Part of a small language model's weights.
Size: vocabulary 2048, 11.6M parameters.
MLP neurons of a small language model. Each row is named by its layer, matrix (gate and up: input weights; down: output weights) and neuron, and shows model dimensions 0-255. Each number is 128 + 32 x the weight over its row's rms, rounded and kept within 0 to 255. Numbers have three digits each. A neuron's up and down rows have the sign that makes its largest values positive.
After each neuron's rows, "fires on" lists the tokens most often at its 100 highest values on Wikipedia text that the model never trained on. A number after a token or word is its count.

L3.gate99:153142141093099113161139101135134127090103148101121166116083158076053130070126074123141129098160164088165171177122163111163090155144100142174157125075163173162109106158131161160202101154087121116153104107152123132163152123117121124122196126130136098091138109098126127169174106136133119144107113136126182115085152156173138078147131123185095181155079105148117242164155112108150183103172089118144123126135122099119131132159191058106101172067169201118126112040105157118158098075150160169137131129118124159100119106086086124163182134140181151204112083126125118158116145124113135092170166148118193100128124163105071172115148140099199137152088072085193100109141157140108162138139107126127060128151133086117111153125109115054148153133194116104170148115121150139149133127159102
L3.up99:101149179093144093181126076112116151096104182119141120124113154126096137081147058122194172094177180119143182174088147075143129135149106126171121120116162158146152143174118146157198115145069123104196052115135124131151153124177106140127123130112130142119116096088133111178146074131165132170093114129124141125074158132187150105101126079142076172161092127140069211176121136104111168098148088102117127126126103112116114124148206117142140164048185139114104078076140134154148110130103169189123103119111106152124116092129065139151181170142144123204116106092103115123111182131113134107189176181083153088125098146126116203125167129165194108119092072111156079107128147157134140135122114095162079122122155133061111130084128065113151120175106116099152183115137163131137171117151092
L3.down99:150112156110135079173140072114118131070086114117130141118113158114144156114142176084145101092176137115178106148153151058162090132106115128156146126138151169146156119120118146117137121173095137102181096116153125147170136132128136168161143077143125159124120089138131123098134112126147182133066142115109209136136165158126088091155189141097133139122050118133096184138139115083150125126151108097101135116110063094101151121130123137132135153096162132108139070106139126157095109136079163147114125136145117138098103007091094105156161200212136085159117086099137113134133101130121124084160134139165141141098141187113089193102165136111129156057114120129255154114109200155159168146128133082136098111096078153087140090127130103079144089170108119096100153144089148146168095097155079
fires on: " A" 100

L2.gate234:210142102175121119116097162095113190095188149147096177101103110126172195074134108087167129109035132166130120179178116066109122111161135135089141088118123149154122164138116132121078130113147134071124103072156153099110131082108128150127148095111155130117146102148112081180141137187097149163142114142094125132054173108098146136129148103134144081081137111137144120146112108114168170073157079127121152049091114101139154100137143092160120109109096111157068106116157090111130174157152173118070139167109178141135134134114123163128136136131076177151081165142123198170073174169255124158127163067144125119109140069119118130108189140146146148120161192143082123117151147159110122142147095111067152066131092126168185071087129140137139173132128139116117131135190114123104159121152123
L2.up234:126130107181082184122172109116112134118133171099134124163151109151081155133165121162119107131135155104132142085141072171109178152122154173110136123150182108122114155085130131104120139115113082175114135095153074138118127184202133131129116068143120121054160130133145094101163181126112197129112131088165142124105123126129144083124118143160167142091180102125154084132163102147162141121150110091175195111166154127135127110143136094122135113126160151109176066054117173156142120154106097139164160155119210094110156141133143091152137096143102090131097119091141082195115127164118136094061134168076095079175128170164105124107135066145068075107184127131136078157150147095099126100065137156162091157143078100186137108193117096055071172094176053191143079128129107058123152112158123
L2.down234:112121045120175150130082156161154150100163100094105126187070116143103129094092088149188140148134101152122150147144149147119143104158120091075145152129114084166236184073153188159101107113091117125111187147155145099143140107173058072140151117097115067125134142108101098073094086153156159143154176145091122140044166148137104116129121099099168112148137083148162123117129194093120105120164172114121147088074084153156111096128109102126127105106083122135094117178124140174091105171157160130083170093128105119165146161106158159116153124086129088125115177107127124112155161087116108110181192144090139122116145067144140091151155080105113205171165089112141162096120115139149126157139142083087187129091112141102144116125177150065154093139117140086122116038098105152142100143162053
fires on: "'" 16, " return" 13, "Career" 11, "^{" 11, " enter" 8, " You" 7

L3.gate555:087093127161097170043169091130050070188151134128145119155146097135046124125160111135125125079160190084117123108134120055140068146131098111120135127177134081138138089091117137012149117155175097116150133183142173129163114135104110101162106140099114083154121157133112128143084069128143125151187138123151099125136169114126115170153155137120121156122103158138166134116114114143090154126152145140109122123163176190174113079150116135112173060180077117084129160198109170135148118130154105164162140144157145120169136139138144128088145073155109128201118141106094165115134088135076105179115151128112126123122127134181161119085148080162131067139114133130123140150120134068160171114135183104121147112123148192104135112124127154107077129114077076228150136133105061115088084103210103
L3.up555:124146151150158106085094117119133202149129091150129108117073075130088165140192151097151103087148152120140109078117104109180083162106069173157213146129103131134129125165090143077131119098108063146124083152108135127141099098156066108109075199091173123132132130105169101166109115111114153115123097130117122137088079075068161148127081149088143180112139162104186148124114116122132106183088158117082112149085102169162068071066081123109145143166081127085131156144109121092113115198173081123138134126094142110176149135142147171094130089138097120130174136067105150097134118157153107157152140089151145145149073090141163194081158109141160053190133147185130086175121121071185113146105145091117129109132215151106154157134130105137094071137136139167118128120172126115123074118186143
L3.down555:175074098164109154120099121149081102159114098130179150115109127131093094163158163103108113140204124146151139068179180136149103123127133158138118098132136154168141158135116112161137193157104167169096192149136103159169128090148064149159078079114098148080182137179108112103147101113149149173085124087150138128119151093141145157162117098134110153147145136118142141148083148106091121082101090119150172133166110133140074119098149106127109141115066114132112078150115154133186094116157156134155139106095078167127050014154122140130135095146134153169182115092114106094116164159117123122115174129142134137085151129120119163165074187124110102039201126161255111114113157133104163149158120142154101156114170125117167142104121110138132125153113036100086164174091067151149084112163158
fires on: " con" 77, " Con" 14

L12.gate186:129143122097149128134110029120100103145124130119139121154131106129145076143161211128082134198141141119097190158111069131137114156179176148188081133082156112177128165075120127121103095138095138104096135104112184166196109086186094145146115092105082117079156128071138177115134130111130178145168116196178099122125085137106130096105154195128113172148109163153119180187135138134146118137109097108110128140136169121165124123107114152085134140112077110136082097147154155151081091135200163112134175128120101125102110124173157151118172143138085097126133145123088163111127113151128141128145146133171141096082063155145189166142122108140107112114086192120144101131113101157049172114244111159129089108146131131108131092154122102083167148138102096097126149125116099148016114065164173
L12.up186:163109116184082100077142113176070098112131115093144180116202156137223101165174160062141168140151112095170129099101115130130159087172143137152117104096111091092182106123125106137120170083043118165160098114087109116142121065162143187191110115105104068139134162123168122116117124093089146120191119112119168195067129122090157105185132155148180115146120074177175174138117132099118120110185140084094132132126150156136096091084098060132146160121130141122164134133107094100105073090181165140176161106162124098159052106127129088136133165128161102129124175145156067123101095089124146159141094198117114089135109127110159168123168123172142114134164078160117152178074163130131159123120168116115095102118180143114159098177184111114124131149131157177119138094142161097138098111146169
L12.down186:147073165102117177148135101097200128130174141119136156140131129083083142095120126158163114103124224099144159128116097194186136163124112132115142128117142123105104079136136127094142205111100134124173146156117095123098092148172089139101131172180074130159114176147171074126134144143169160151079141137084142130120183143143170154163088098115154115098108145182145153129145101144065158109106162126128160140134144124137167110127211104165133156147144146074212165199079137086203140151149161190160134172140164137119139052105124143153149143059139134089116136122145127089096137128124106201170114147132144159112150115115159171154061175125137104128091102115225121124134126165148146162112104074119140177139219122086149137160205151145100083095095137121099118150150118103150138098094141
fires on: " con" 64, " in" 14, " Con" 8, " In" 4

L12.gate212:103168138193107079171156136070114093131113159163110131146129099089133116083125139176130106139139113121153128149170122146182101143092101126167122155161162144171104146094167094093104117154143074166124132073142130110178128097133112110121099065100102125125107118139159175142097172102168110064145145137131107155138132128115092124156130124133135096130114172160089112140147157172128128112128143084128139099158080056141142102127126106032103131104162096196152127089133170071163099088114166126113154099108086165088104117129121091169183150166179126165185137135134087186160025144063118070186103173128098120099134144085100101041136184109142156115157138117133156074119082089183184153088063126150140146182169155167121147099083116137194146143091171097183073102138156153129145141150119
L12.up212:150126141065173096130081081141141172119103108104139044087147110160141124132147166129128175118100131132206147203108096105091141141055077089088130126179139172095186108094146115155168163162060170103137112108150117155084142151131149086159155085118086131089077153122107165197111154144152138125127142142100182133108096175104096149169092138103135133102085062111099139153138149162132105104147165114119130154188138114185181162152113110152137188118180135196076111130128133113086128186157124183112109151105158113102103090075081072174147143159105075198103151104184115134120087147153174109174091173113166095138130109108143127126144124139122173097077158174099119089125190190143146156130096085116120152138101116169130131169094055100151116096102134167178130124134155115141153119159157
L12.down212:138079183158163142093144196135154142072132141098067147197111145236161139077109127136190152097124141143176160097137138133123095133075174130169087131104149157127115117120190130062131129139123109092148141099091164104131178123103117134148183085072139166139197087112170152145174096164139173167132116136083135113141142115117168109124200106106092142127131110058146109147153130135148147151120134098077123162131115150176124164052089115120123056075159105156161165103153166147078128086145092083086120177130116124133122107150101139098141133129122131122103098063114146113165132132122148180104131085088124139119176130143106113116153061148106092126151152192213158158136155123139045058091128091099162129099065149124111153169168141083120126108166146122085135176148149130180079126121128
fires on: " a" 89, " A" 8

L6.gate98:126139137133099115121133155119208132169113188169110106142121126137114098149098122150145120171164131149129145038122119102142174150157146165135155070114159164138160217133130109171159092089109089106105106137131126142151179113127116128074113162089158138133116119071135115160142141150105092108151146144106169095078157103133117122137134171150116160130121091129071153157089078072179078154046062193154172108087169099172102145128136095132135184113178081164114120132191089130138152167171088151125152130107081145106099172154180206144185124064193140157115142112103187158139152119180134119152178133130079128157087106102084144124066133118109083150147122178087084152114137148083097133120083046112117154186155170121126192142179093118127122158135154088161102120153156090153114115098113
L6.up98:185082123127197105110135130091122116140176039125181112093129125102198113155122161081161101114153152119157143150149121131172142099114131054135150121126086146097078121186182123047144077140088076104134175051183159164115146125103133129147113151139118105095119102152127114131093163144091077183145095090153119135128147110191152083108169132095130120156095155034151123119069119131130129099165069141056081097123118130127155142070127104184111109128105073161081139126135123097080178140109145099194131102088118071146123119130143138110102052107156148115118076128148099096115137143151173152108139158122171109089103102170133123175185195107125123132115082084146137166150145138146141111218114118105162155114104180104147160112113104106130172113142113095077121144161127109145074144160187
L6.down98:103132119114112082127154096111075092122084102090118135192200141119139120187111083074116122141144120107183126187112101179161122084124114127149122145141080108127100097148097118112114132137120139118150215132139142144181115089109108141124119095117099092121061150140135158144111131134117091150103127109171126089161123174150082036128192141111153139085126109084155136142076171117147105166176153097109066109092110189132160120156134123135156079147108091138166089090074147076073094129174128105167105141106108120109142000143108138106098110112116128095073161105163076169146131125118134122090180155111104057124176173132123073163144123180177195108153104083136162111137110133121162093167134129127086119132140146146158097106109157170139098107129112172113150131178142090059159165178216
fires on: "w" 21, "ro" 17, "o" 16, "ll" 12, "ra" 7, "now" 6

L12.gate478:055139058086150097129153130079173138198147205147120116191152131108092167133113128124127097141161098102114089169093162118134171146137154173140082141130188069125110119071162077208102074099196140092126123120092096152115133142155119066088129107172131152131110108148112073093184069109079161148091126179122171129129133102120084095132132144058142222129094102104152173106177111126136153091137164102202111119134112113125138105193122117168150164125150076085121116141147157168134114051103105132137146132063138164118210124123186132112144144105097139146071099132111101161153151126155155145081116097146151131152132145139086153121153131194132113139127082127092126091109060123119135139170133132111132169165044099115150105101125123102098137133138154151127059103094179129150134121149135
L12.up478:121088130139140170151132115086187137143096085124130079156128128169077172186137082140149106123054159177147139155195090083144168160135071139146073167062240179118108140108151113134068073126163193120150143123187114165147101159173135085125205120141108118143115120124150101132100172100135103131099166109123087122078101169141120123111149161112155108136133119054114117112096139133126119144122132094144126150095092077116174123110120139101115105119110137121113091164082145074142124129185109109156097104191147108147105148103109113129118152106124099108076132102155140108149115122137116135133145090190112147035150144151094138202092113085134144175112167107118095049086049142116088128159095189120116087185117194134096131163140146122144107180157104170104091107072123140167165142130087
L12.down478:153107153127106143050143142158137077191124151129150177151173160177141099123136159119121127132150105122082085141087152157133113138121130083111150143137065192148106069099142198139126119102161112144081210161099131138092139198137104157161114152092148165093145114159142125104068163112135098107166095137139168139075169131130173093124205133095172152099098131164131142111173137062119182151197166102125142127137142116157097073164052176062138157131110117134153105103123146168130095134137140131113142158056115120081136158091149153135118149123162081229114131085156128121132083162130066107072094117146173137205086113097146139114098149075127164189119156146059127137123133123106130082083163198121090088103153083134097146174160137120107131137084119143106087139088146104099156149130134
fires on: "S" 14, "U" 13, "A" 12, "B" 5, "E" 5, "R" 5

L8.gate367:121154140096112125102085140102138088130146093173169170146111185097082119149147140103114140126126156132100146157096146119176082086146112094153160080110091080135142161092130137085090143131089135096188111113125153114151159149131112091174132108136142093153118073154156163147148137107194125103182086160156066159155112150117111099098142171076102124141141143128130149130134091060105181074134128110165151097158082153095135079176154117080125135105180208138120123088168153121131130146119120163188080160119158120119153115136146121144187067175150128186114085072118151155097099167171169147109060171163084095103084121116133067121163186082144182128053065110122148162159147130078174112072118154079085135113167234129106123147099125122160126169108173105167127095153144134061119146105106
L8.up367:156134144093187149204180113118072071129081123118145132122137106124102177132123125143136168117117103170169103124099128122144124127143159158147154148145155160076084099164102114141054112100127132093112085114108140124108164178157173129095179144143134173102167109158115117109149099104087109026182120116128162133176148156067118113134166140117154173141126178128088147181125087116070164113111182152164155113089119107132113161147097126127133168159201078164165099152202185167176160127137064110097124155083154146128147119162184064109103113101199109136100178084151111107127095103167132132139084169174160103195156083157115076096109153071127115112139100122112119203134134124109107119082160129127141111119063157154117114133096064064175169132102115083173117130094156094175126102133115
L8.down367:111092142167099096146108141114147131117103115194231125141106094048188132110057081091165159115069111080216142140159141101101076106119152106154156128109151130128145121117138155123102102138150120103117148100133155116088139123116105126109175130096096125089145132156138179126070118141135136161119137141109133201141093074132166118127134101165149117144104060149130128120133201093138126133093128097100123092146140149152170105127118149188139109112091065112153136088114112134101158122173170152097179109124164113111115000143105154206130167138140178098134113175108144090151108101119145097119152114125125098127148122116131084108145078099105151053114115122220136109122135172137167121107147107101120064156095114114133101127093127156116083134147133143203161160129152156093127133135153
fires on: "s" 60, " a" 13, "is" 5, "t" 4

L2.gate371:120188112097137176090129156155185121115171126186186102118120172120133137100126084143127182102071140139086096107099128123127133180134090161177110128128138070173179103104168136135155174134146099131165169120173186131096079137067087081155136208117154113121159099143107127156142165140092150093116173140174184163132092111157173085169115125139128127124126147156115142109060077131137117113160176125138132065092109125145118079194068144172146117145093174164144138096110158133098151119140145101149182172091090132116165140167157139106122097081136113145152063103100137158116153133112086075128137081178104169139160066085145137123153125203113145148106061139128097089089072167123117137078138126149149102166143125082129128081126128204047188133114088081124107093123155090085141157080108
L2.up371:133127091097149155193128160151114138147147072177121075120172121120101166131138151123185092132103128144099129133126119134162150105118089130172121117105117131153091165155105120156123111106096080147130077110139144127132131191103220106157080148074137142163126134146094107165108154120118069116105074104165168091163116084134170183132166169152143175085176151113107119051120110150208076111113154103162155068129175139122167135128122175092189132101126164150147150216090154151102077145161124085195101086112216092168159167088143102113153112119159134141140160120133116109116112114083081136183109121127128140091127092113193171105140108133115177172122114118167111110190074163113160112120131108132175116169099033140129086113104122116141155122170069037153149103103126140131078126155137
L2.down371:130146108062103131110148128145112097038127113146155124116119125146122121065170107176105134149102121094105164101105163255163140161110118131117123153066116072125111179123137150117100174078125088172134136135204165103155162137124157099170115205130104098139154098171142121194110098134105142083119171112175099135201124094146143155157143155102067142067108166129069142102117127130129102127106136196147158122136156075182120099145128128145169158108184130120124122127125132110123095076132107100148120126123176078176156052116110116118132135110138085141171123097140131112153121071106088106125088117101142152151153108149136143131114122113133147185099157132246099164145083131068173121146169081134112190133132103175133122105158090097165085140185158064118159078110125139171110108172150
fires on: "s" 74, "va" 22

L4.gate74:159098150122162136162054138112175118113099140083118146150139126101120143116126091132157205148179155110086136136093130098072139085179087143109113124078161159141097158131146153132180161130183177135169076114042055152111148168158171097109126156139140134144132128117145165128052164097124089084125139098113099179101090143096108128070159153115140109063152060147095099064091058192162126123124083122108154139128164122145112159084153139135110136146093107221123140124119203123164147175138114130191103107153110227131168100132173142137115165073135179117119158116120136123143122149203169162112125141099113139143131168128103145137185167156153110105130097133073104134071054143098115126171161095141156137196111119136099096184153134127112107131153099072114151103112109132093121130159108
L4.up74:142157125137126113100123173139162136109173116188117124167179156140152067164160153097140165112185113133114111174141142131145151054109127102106107124148083179128064150084157115111125112135062089128120138141051140132170106125148096119165162111193119100152131105113176126069169155153174086167147116165176181127113102137201098094133163137140133185104166141103101123154133176133128170088211063138112153114187128105131157078135130121131122160172106076161109163072126105120136127140125146095084118165171101103143174122103155105155117123129142071137109199077166179100105123108158019085094111120129143137171191117175132088073089169144141125143135113132134132073099130141082131148131146112137120139150146197166123113128171075111159142032161065112109088109102107127117161093149137
L4.down74:108168096118098149112096058135138167152101103152145148146107123124117079216090102121125168113147107164074091168125118159111091188124134091163092085108140163097111126185094126147155161148114131139171149110074113122133125139172140114156056103172109104124109125096136095145087157174146115131111140163142133144130145109133094104178181172078168160136122133193122098200114086070117074127204129102108110113131133130066083144171081095125150099145153123137143129080131174070147090146164180127095127097161132147131124123138118140176107107154152114141163143136065118106129128114114174140162180115143125066169174112192130165154096144105170107159155101117187119114088156088125102091141151131043104130070072108159128035132102087117093151130091078184193104086103165170141118062167134
fires on: "ro" 12, "e" 11, "d" 11, "wi" 8, "ke" 7, "o" 7

L2.gate394:121143118118066131149096086094131139093130141111128097103145179075114059109127076117114135127065162164155144146117165067099092119137103168135108109104138109148188073168134038069140123161124133123105144118119131168157154119120125132122129150118141145124126127068137133194124099154196122132131125166109098174076057135147175131139091151112109193164093118067118127164161091170104166146107074133127138110189204192222086099114112154094127109120120152085148156132152117121140152071128079125140171114090135103091087176098123126125141127117142128129111142092135116122197090074123107076123100105119092119113176112129102136112145130149137093121158080143096139147152106113113115124186063188103065061120142173070104161121155119103169203149106072171173203144116107150139171110176120
L2.up394:120177112148088152188097135124197146151099156112151102120095143125080123110142133138069131141114061142191155126109153099143172135194097128098150144099096137103178068108137105133120083109115122096167100101093182152133172154130074124070151149144089120091132087139112223144139100132123065136133163116155122148141109197145094148112131185119072145117098104119103160120177130086152151160134106190144158095113123134145132107143110153110132139094114160103136077125127147157076093105091127159178145088113096177102181149166157197084142116095172155113134105136156113090164113160088179135045094129079179119146192126074106121153138179146105192126128159166138139162147112056166093146123113206103103115101147089124085080134147139162166193157131181173091137148104145125184138125098070
L2.down394:141132073146077157139112154126168131149084176101132125110082126161124134108113183123056130123115091158195129120148138120188141142169134116046137181094133126118133080101144115143147108101083152145157108090091178152133194139150115178141149128128078128098120070119088222109129086155153110144161182078128121165136126183114043131105171170126114123097077127123074142140180160100166131152144128152115142097065137102121124115129118131081099133130114150079149060149117151150123163112098123118153182083108075142140134188141174120122166145095185180105144122163153099055089106114049112130085115139110153121115125144057133153158159216156081147117113181154152125189159134117130096116102152198076083136072144093110135091145080127146175157148120169112095152119113157153167146163104123
fires on: " +" 20, " Team" 18, " Total" 17, " −" 15, " national" 14, " total" 12

L12.gate235:096165181116041105177173168175101124108061157096131131149126170116159119172086117108085101118154074125137116120099147117150150129085172149158188126138137139145107167119114113116122102103139169133121141102141149192136114123098082149090133139112140105137140105162146135101188122109146101138071123030106165127174169122162056096147120168204133172109106084143159148101118098088077130126086095175109102134075125068120183121128073094116175189099151105122117106140079113068041165136105145145115108094131112120130134181117111131122124188161101139107135209121106150126170124127179037099149157206174147097135153133151120144117124148134099133070124159111094120090166106126100171116127128124108122128119100081200195160082132193158130149113129132139136136091081154164109116100103078
L12.up235:110078157124128084131144100180131099108113175165079124188082123161117098089187144163070128116138098105138121158054191165107123117072118082167141165093155157143133137165101114141176103118110148104138066193160133106189117125123054125139138088123088149130067129060205144105105130175127125133142102127101094168131144119097070103165100145109123100125151075085142150116135071157115143143140165141102140141159132125130167090179110122160192153117096174126091112094137096173142083143195180166154152128120121128088156123107090173110151169166160109150135124078123102154114164092099115139129158150180164118114159145110188113239146139150076077115122173094127083107105142159072104102166151119109148185101120132198148123173115105121071123189118160140098134152079149112145111156168156
L12.down235:104141147193103161093132118151153136118118094114035092150137153178162117153083123100092091157132109131116114143146141124139174116112165118175139129192131181081114039116142117111112113178110145170206116064171082111192126152103161148153116106157088120121086143137087181143103097095121149170116095109100160108109144115086159139150147085172151101128137168142090181101146101116135219162131145163094133093127103119204130113110138143177072147136148094102156140126109141097130141150074161134147124173104118155158108206147109066143084084110107153101114104116142089050100133159169138144150151086101156091184151154118088163107125112112103046094126132137181101142103125112157122110071161128113127150145105123151043074118101167075169104118136089161130086125130140183180096080128070
fires on: "-" 21, " Pa" 18, " M" 9, " a" 7, " A" 7, " Ca" 6

L3.gate457:168137143097105161105076083095092118177108131080152139128130109210155097101070090137166126110199160171079182158117148071135076134150114137074103051136160096127145125135110103076143130157123121123086111159130157128125144091096160107189144141167086188116184163115091102138164148100135103063147107123095174140063111141154113106142159114125148157139144207098134093163158152132145160118077136079152169185099075127172078092061130129130123000134121163130149147114154132150145175132154114114162168115116186105137122087106127140137112116092151132133088120137162109147111119087155141122123145118095107149056113072213199082071107111103127088141154121140085133101114150148158105128141125118143147137129104208152112060105132131121097115099122077133111089112114078113158148162120151
L3.up457:121102095142115160139088112122134144143154108066116133127083093222103117089142122152123141160136125146129124124132184123141106147160152138055085081078144113128127181099122130118108150090129140166196151127109124139092117138122162123130165141121119182125179135114124125144185139131122146134121171100130144112119166158138094125102123135181128206137164187151061104132117111117104130133130102170141196160126134130111088092143136166133097053129118166132069108129111142142122064129065106106154127078129196123186143102145117122193069151132141123111087151166145116192148136119141214109034081108128117053146150147145089163071092093140158111143171179230164150158113115119123155064151088130117134168159129146183114090070110123076092182128162052145124087134116129151120181130121179
L3.down457:053108138172158124170146165166133113129094124110128095106048113123098125101140232100132107147107161147075095113150135102105125156152181125117127094102151160132196191110122113141123156080117097122164137108106114116119138154183125114169165083177146193128135124211156101134134099150154154140116123148037090123142159133134158153160123163149135108085161113147144084153127185117114155127109105145139134117084114111087135083180124176064113067100167174156104094151139129139169087131064074129161131074136110167121089072118167130086104135133152106138159126125163146179163124129101170130121075118128134087127149102151060191123105095146138148063153133169234159134102143102151168073155112164089102095114115050143104150137126138075088154146163131128146063082129148154135173136102159
fires on: "'" 21, "\n" 17, " You" 12, " you" 10, " his" 10, " Lo" 8

L4.gate289:154148117160114187170093174159148120044084101130133145174079139119100104124112138104124133171137131178130106177101107117108117160157175170143155129106133097158103175134130114151153109115148090124110148156123117146121129133187173173094160139139160156101146125098108090141166101137153127139087114087101118085166119170166077107093125123114162065106109078139131139147081102119089132136181088156162221164142151101158144118143119133103046095149070056122167113092056098177107065144148053088142164139158150138139177130112185084081161134106142134170095098167138081051167139116071153143056187169086133123125120164099100077131140107139165115141137143162098118055107073128148110138087084141109106097142143139099117085126083080072082155118162167122121169113089102161121111126101080
L4.up289:151150124130036161156075145133101141097079135100168148166146120068088080103127114194162054158098140131106176172144168095078102118106175114125197106103146083206127109173130115104058084080111131113094169114125107140130113085138123122110126126127194137186183129129105114182139115186113118111168107147074134146139137039141088127159149166158162112122087104134139143178129109145115131170146137161135188177146125137121164089135143165096109160148114105141095162157136076119087132166096074192137186102124106119137159147156109197109133137066167146130163084137155129086193154064100144131154156146097140136134150153070112129116132183112097119121111128154108119150172097181176131119108127135076160139128141137065153075114085096179116156050110138193118101101115116097118137101111136
L4.down289:146199107154040158149127167122182049037128090136143087212126172083128122164116140129137089143124068136143128171135068152139110146139132128123171147077148097155084136109136124150183120162138131115103162137115077155096214121145128169103118160147156120099092172083127147133178114162132120148070136084144114150158090101142105152107119139145138084120101064152126121215116119136125098137100093118140168114129113151145118097154133104089117085202148135064133081112121187105104134116129098088126129111135155125138187099103124133104103166054134106132121150150198102135137128139059116189036103135095125123131144149104141142108100083079093086072115145084096067114113102088155174097180103121122111140129106123086122115168074091105147186155155170090099124112143129077149148080147113
fires on: " +" 66, " −" 11, "tin" 5

L2.gate418:140139106094108181187172163141137148132074126140152124079132125084104171181079167185167106103105118099149139158128132161083180089140134157153112130111145145174170071139101089171116161120081065127163126093160137104145143161117071057098142121175138109098154087157160088164070147148153142104114083139104084084139102130173190115149117165127083149162115095134097125081099117120127101165129178137111116084167123084136096112174125123081097109139131153121151088147144089064101108160100123087159081142180084099116175155152109141130186144119083095121159101099096071175055123125176064075159123143111110152129084128126079134170107116137112106115151092122105141176095080096151133138108094154126212108135065114156067106115049093147104171185126134095148115106096155194133109165126158
L2.up418:123136117110140132181117184174166093145102153226050057140055133213147113141097147094120166194150123111155129143143115112169133097110105142163165106094090130184120123118109134159178136109129117154113089109172169084209135145131106069143106190129093148132195083109110117102143154172110087077132167151143122111124132144107091113152199129139131146190142133174126150145126116130159064122145146112163104103063094149139129201114097164125178178072134161185111111139082144134091128120154092132202108130116136076123145179160127170098114131127127140146155089115155124129165161109109137118173133129198159116152157143106141173125119154073096150154053141161111114075128095146102093173123122127137135182162124143085149157160079098078069145111194173133134113129137179092143103135127145
L2.down418:170139140096109090157090159116123100091132202149136125113174150097146142108108162117215114134160166087092143176105116137177087135126107167128094140093115142109151137122141100174161164168106078149115106169102147109127122169137098121142143152122111155185196146172107118135120074180141196074079125136115062108141177175148139121143168183089118149132114095129098147124087112061109160123104128139133149105188113089105150161127156115076084124135188176164165171126099146097101139097137159123152164151161151100094116199094064115090171126089122106142181171125088081134139130070109113093170137135117108062147106118114067127065103106109116113147122142131057163130106085094111148139097132189170108104130081151167060110135125114162148154181133238103090174106137151176143093091142110
fires on: " =" 23, "va" 22, " post" 15, "te" 9, " co" 6, "ka" 5

L2.gate91:109173121136148119126106142153165076087159147101125124116132116152086119161065107171086158191140144147072152155116091133153150078111147165157105172181124068095109124107122131145131118136125111100114139149138114071161159093107161091129059136134109110135149121106126139167130159150159142166143133110139169140108098149163183112193107177111100139111123163079105136127150077099152088101111111114133130197095156150158098155122051087123179155164119150078154122103118160091190133037142141121134133120103158111126177169127163195179107049121144142152150110081148107122157120072056124151163091166102141119173141089119124099145099106111091151135075101142168135103130062138186209104139133121169138161186148109120065148087081090158125152120203043122137192100067155112120157113148166
L2.up91:143119102143099130143202098102184082139081125166151093130124137188085095170077127151121075144217144155083131072145141147148183071107136104158154123157167118192151124069145180177152080122153085193143165179158133147113163130117111061138166125169118099124139130097120089152175160103147082049108139088130092123135148160133177108156177113131093130094141134126153139150124150060144078116110149128158139117111099118109162182094119156113159127136154089151152105089183171114163079111114157161182099136154112118100165158175129139128159094090131155136098096089129077100076166073100070113133098175109124101150100136129094116133103111130088158127115104129125105108148154103161122114164085211135168121135058113040084091142128144134104085150146077091119164142129168049155129091142139
L2.down91:101171154092095092155145125126122061116134165144100102098127140147133102127143148094192149167161183098101149167137078141151129018087169193195113119142130070184137122092114141107099151091122098133116144174201137095124113150060165154151068137143141167163111111143152166174147108138071128083123159138172075125144166146186147070168127165161093118106074124135128096186215139123185106112104124115091134121144161099188149171149076177104080129123134083153129096096158119103095108091137116094127104133092180098135135101194121115109167124190111142151138115121133123130116152038134077127136120159151156118226093135132113136112068168149109133109158100161156143159154095129148145120158098146149128132177140111127131112127108124171094070124159132126147169148102205085112129117114173
fires on: "t" 31, "s" 31, "va" 18, "ga" 10, "ka" 4

L2.gate464:135172178122119152133145170178163109070144159100131105159142195138064149134142117156152118138101201157098070175105108065098080117135123107144106152129113140143111106164137190138153113095081113163114117124149110081207129150145149145120143121087131120139080153073110073103109117048165147071100106128093136165143095085090108131163107142146143119068168080076188132146162097102125141079041092094175181153117132129151136118087113140111181085087118151098204156151157117110164141145155114125131122114188142099089097170137121098147127141101167094126127128113110133027140169117144088112128128101144182124156142093120145119180162116149170180134141092107100109188114114175162101125116066147098136189147073124160096167132101160150178127106157111115097079129159143214109135128159088
L2.up464:108208142122094126098070034089105181153125139100142111136144099122114144142103084155119141222127124193150118149133067129128153120152121154155131125089149154151091133147131117104137175156188109158088171139134127171096123108150112081119156148140161131126156078124172182117180164105164087066079167065113140104085139144116117113117187175141202114143129101112105128165069170105147111141100109151119137119142141079114126124085160185057087190107111170162114106138140133189081085088106171154207108146057157188100139141145073092144120106122109110186155124174149062114185138101109140117099065152117094126110177137107122094074138096087132108113076115167118117138137093080154079095137116142139136153097135144118150127157167121175135179139129140085124086120167153108164090155100156
L2.down464:183164110108132184054098096158117153183122136070105115122117081167134093140134080165161164089091155071090139157144134111082109154148177150152133175075121132165096083170179112141100140138126094187165164153161150195135148137198128179148120092125118127075128118090098141121146135146113108045112128106133100223138116116113088112151162131146165132095125106090125143176148119115179103100068090075166111107130188105136067089126133119108142134093137169142121141139132128155127118164167136121129108106153189147122098173143107085166080123075147167157172097139149055109124136101109133117126122103149080103100130178137177088126118137093083119060124144115080080110085065109179124125140107115113105135115129133163072092124103078117172170036115160085093142111078134099131178110176168
fires on: " +" 64, " −" 13, " engine" 5, " $" 5, " million" 4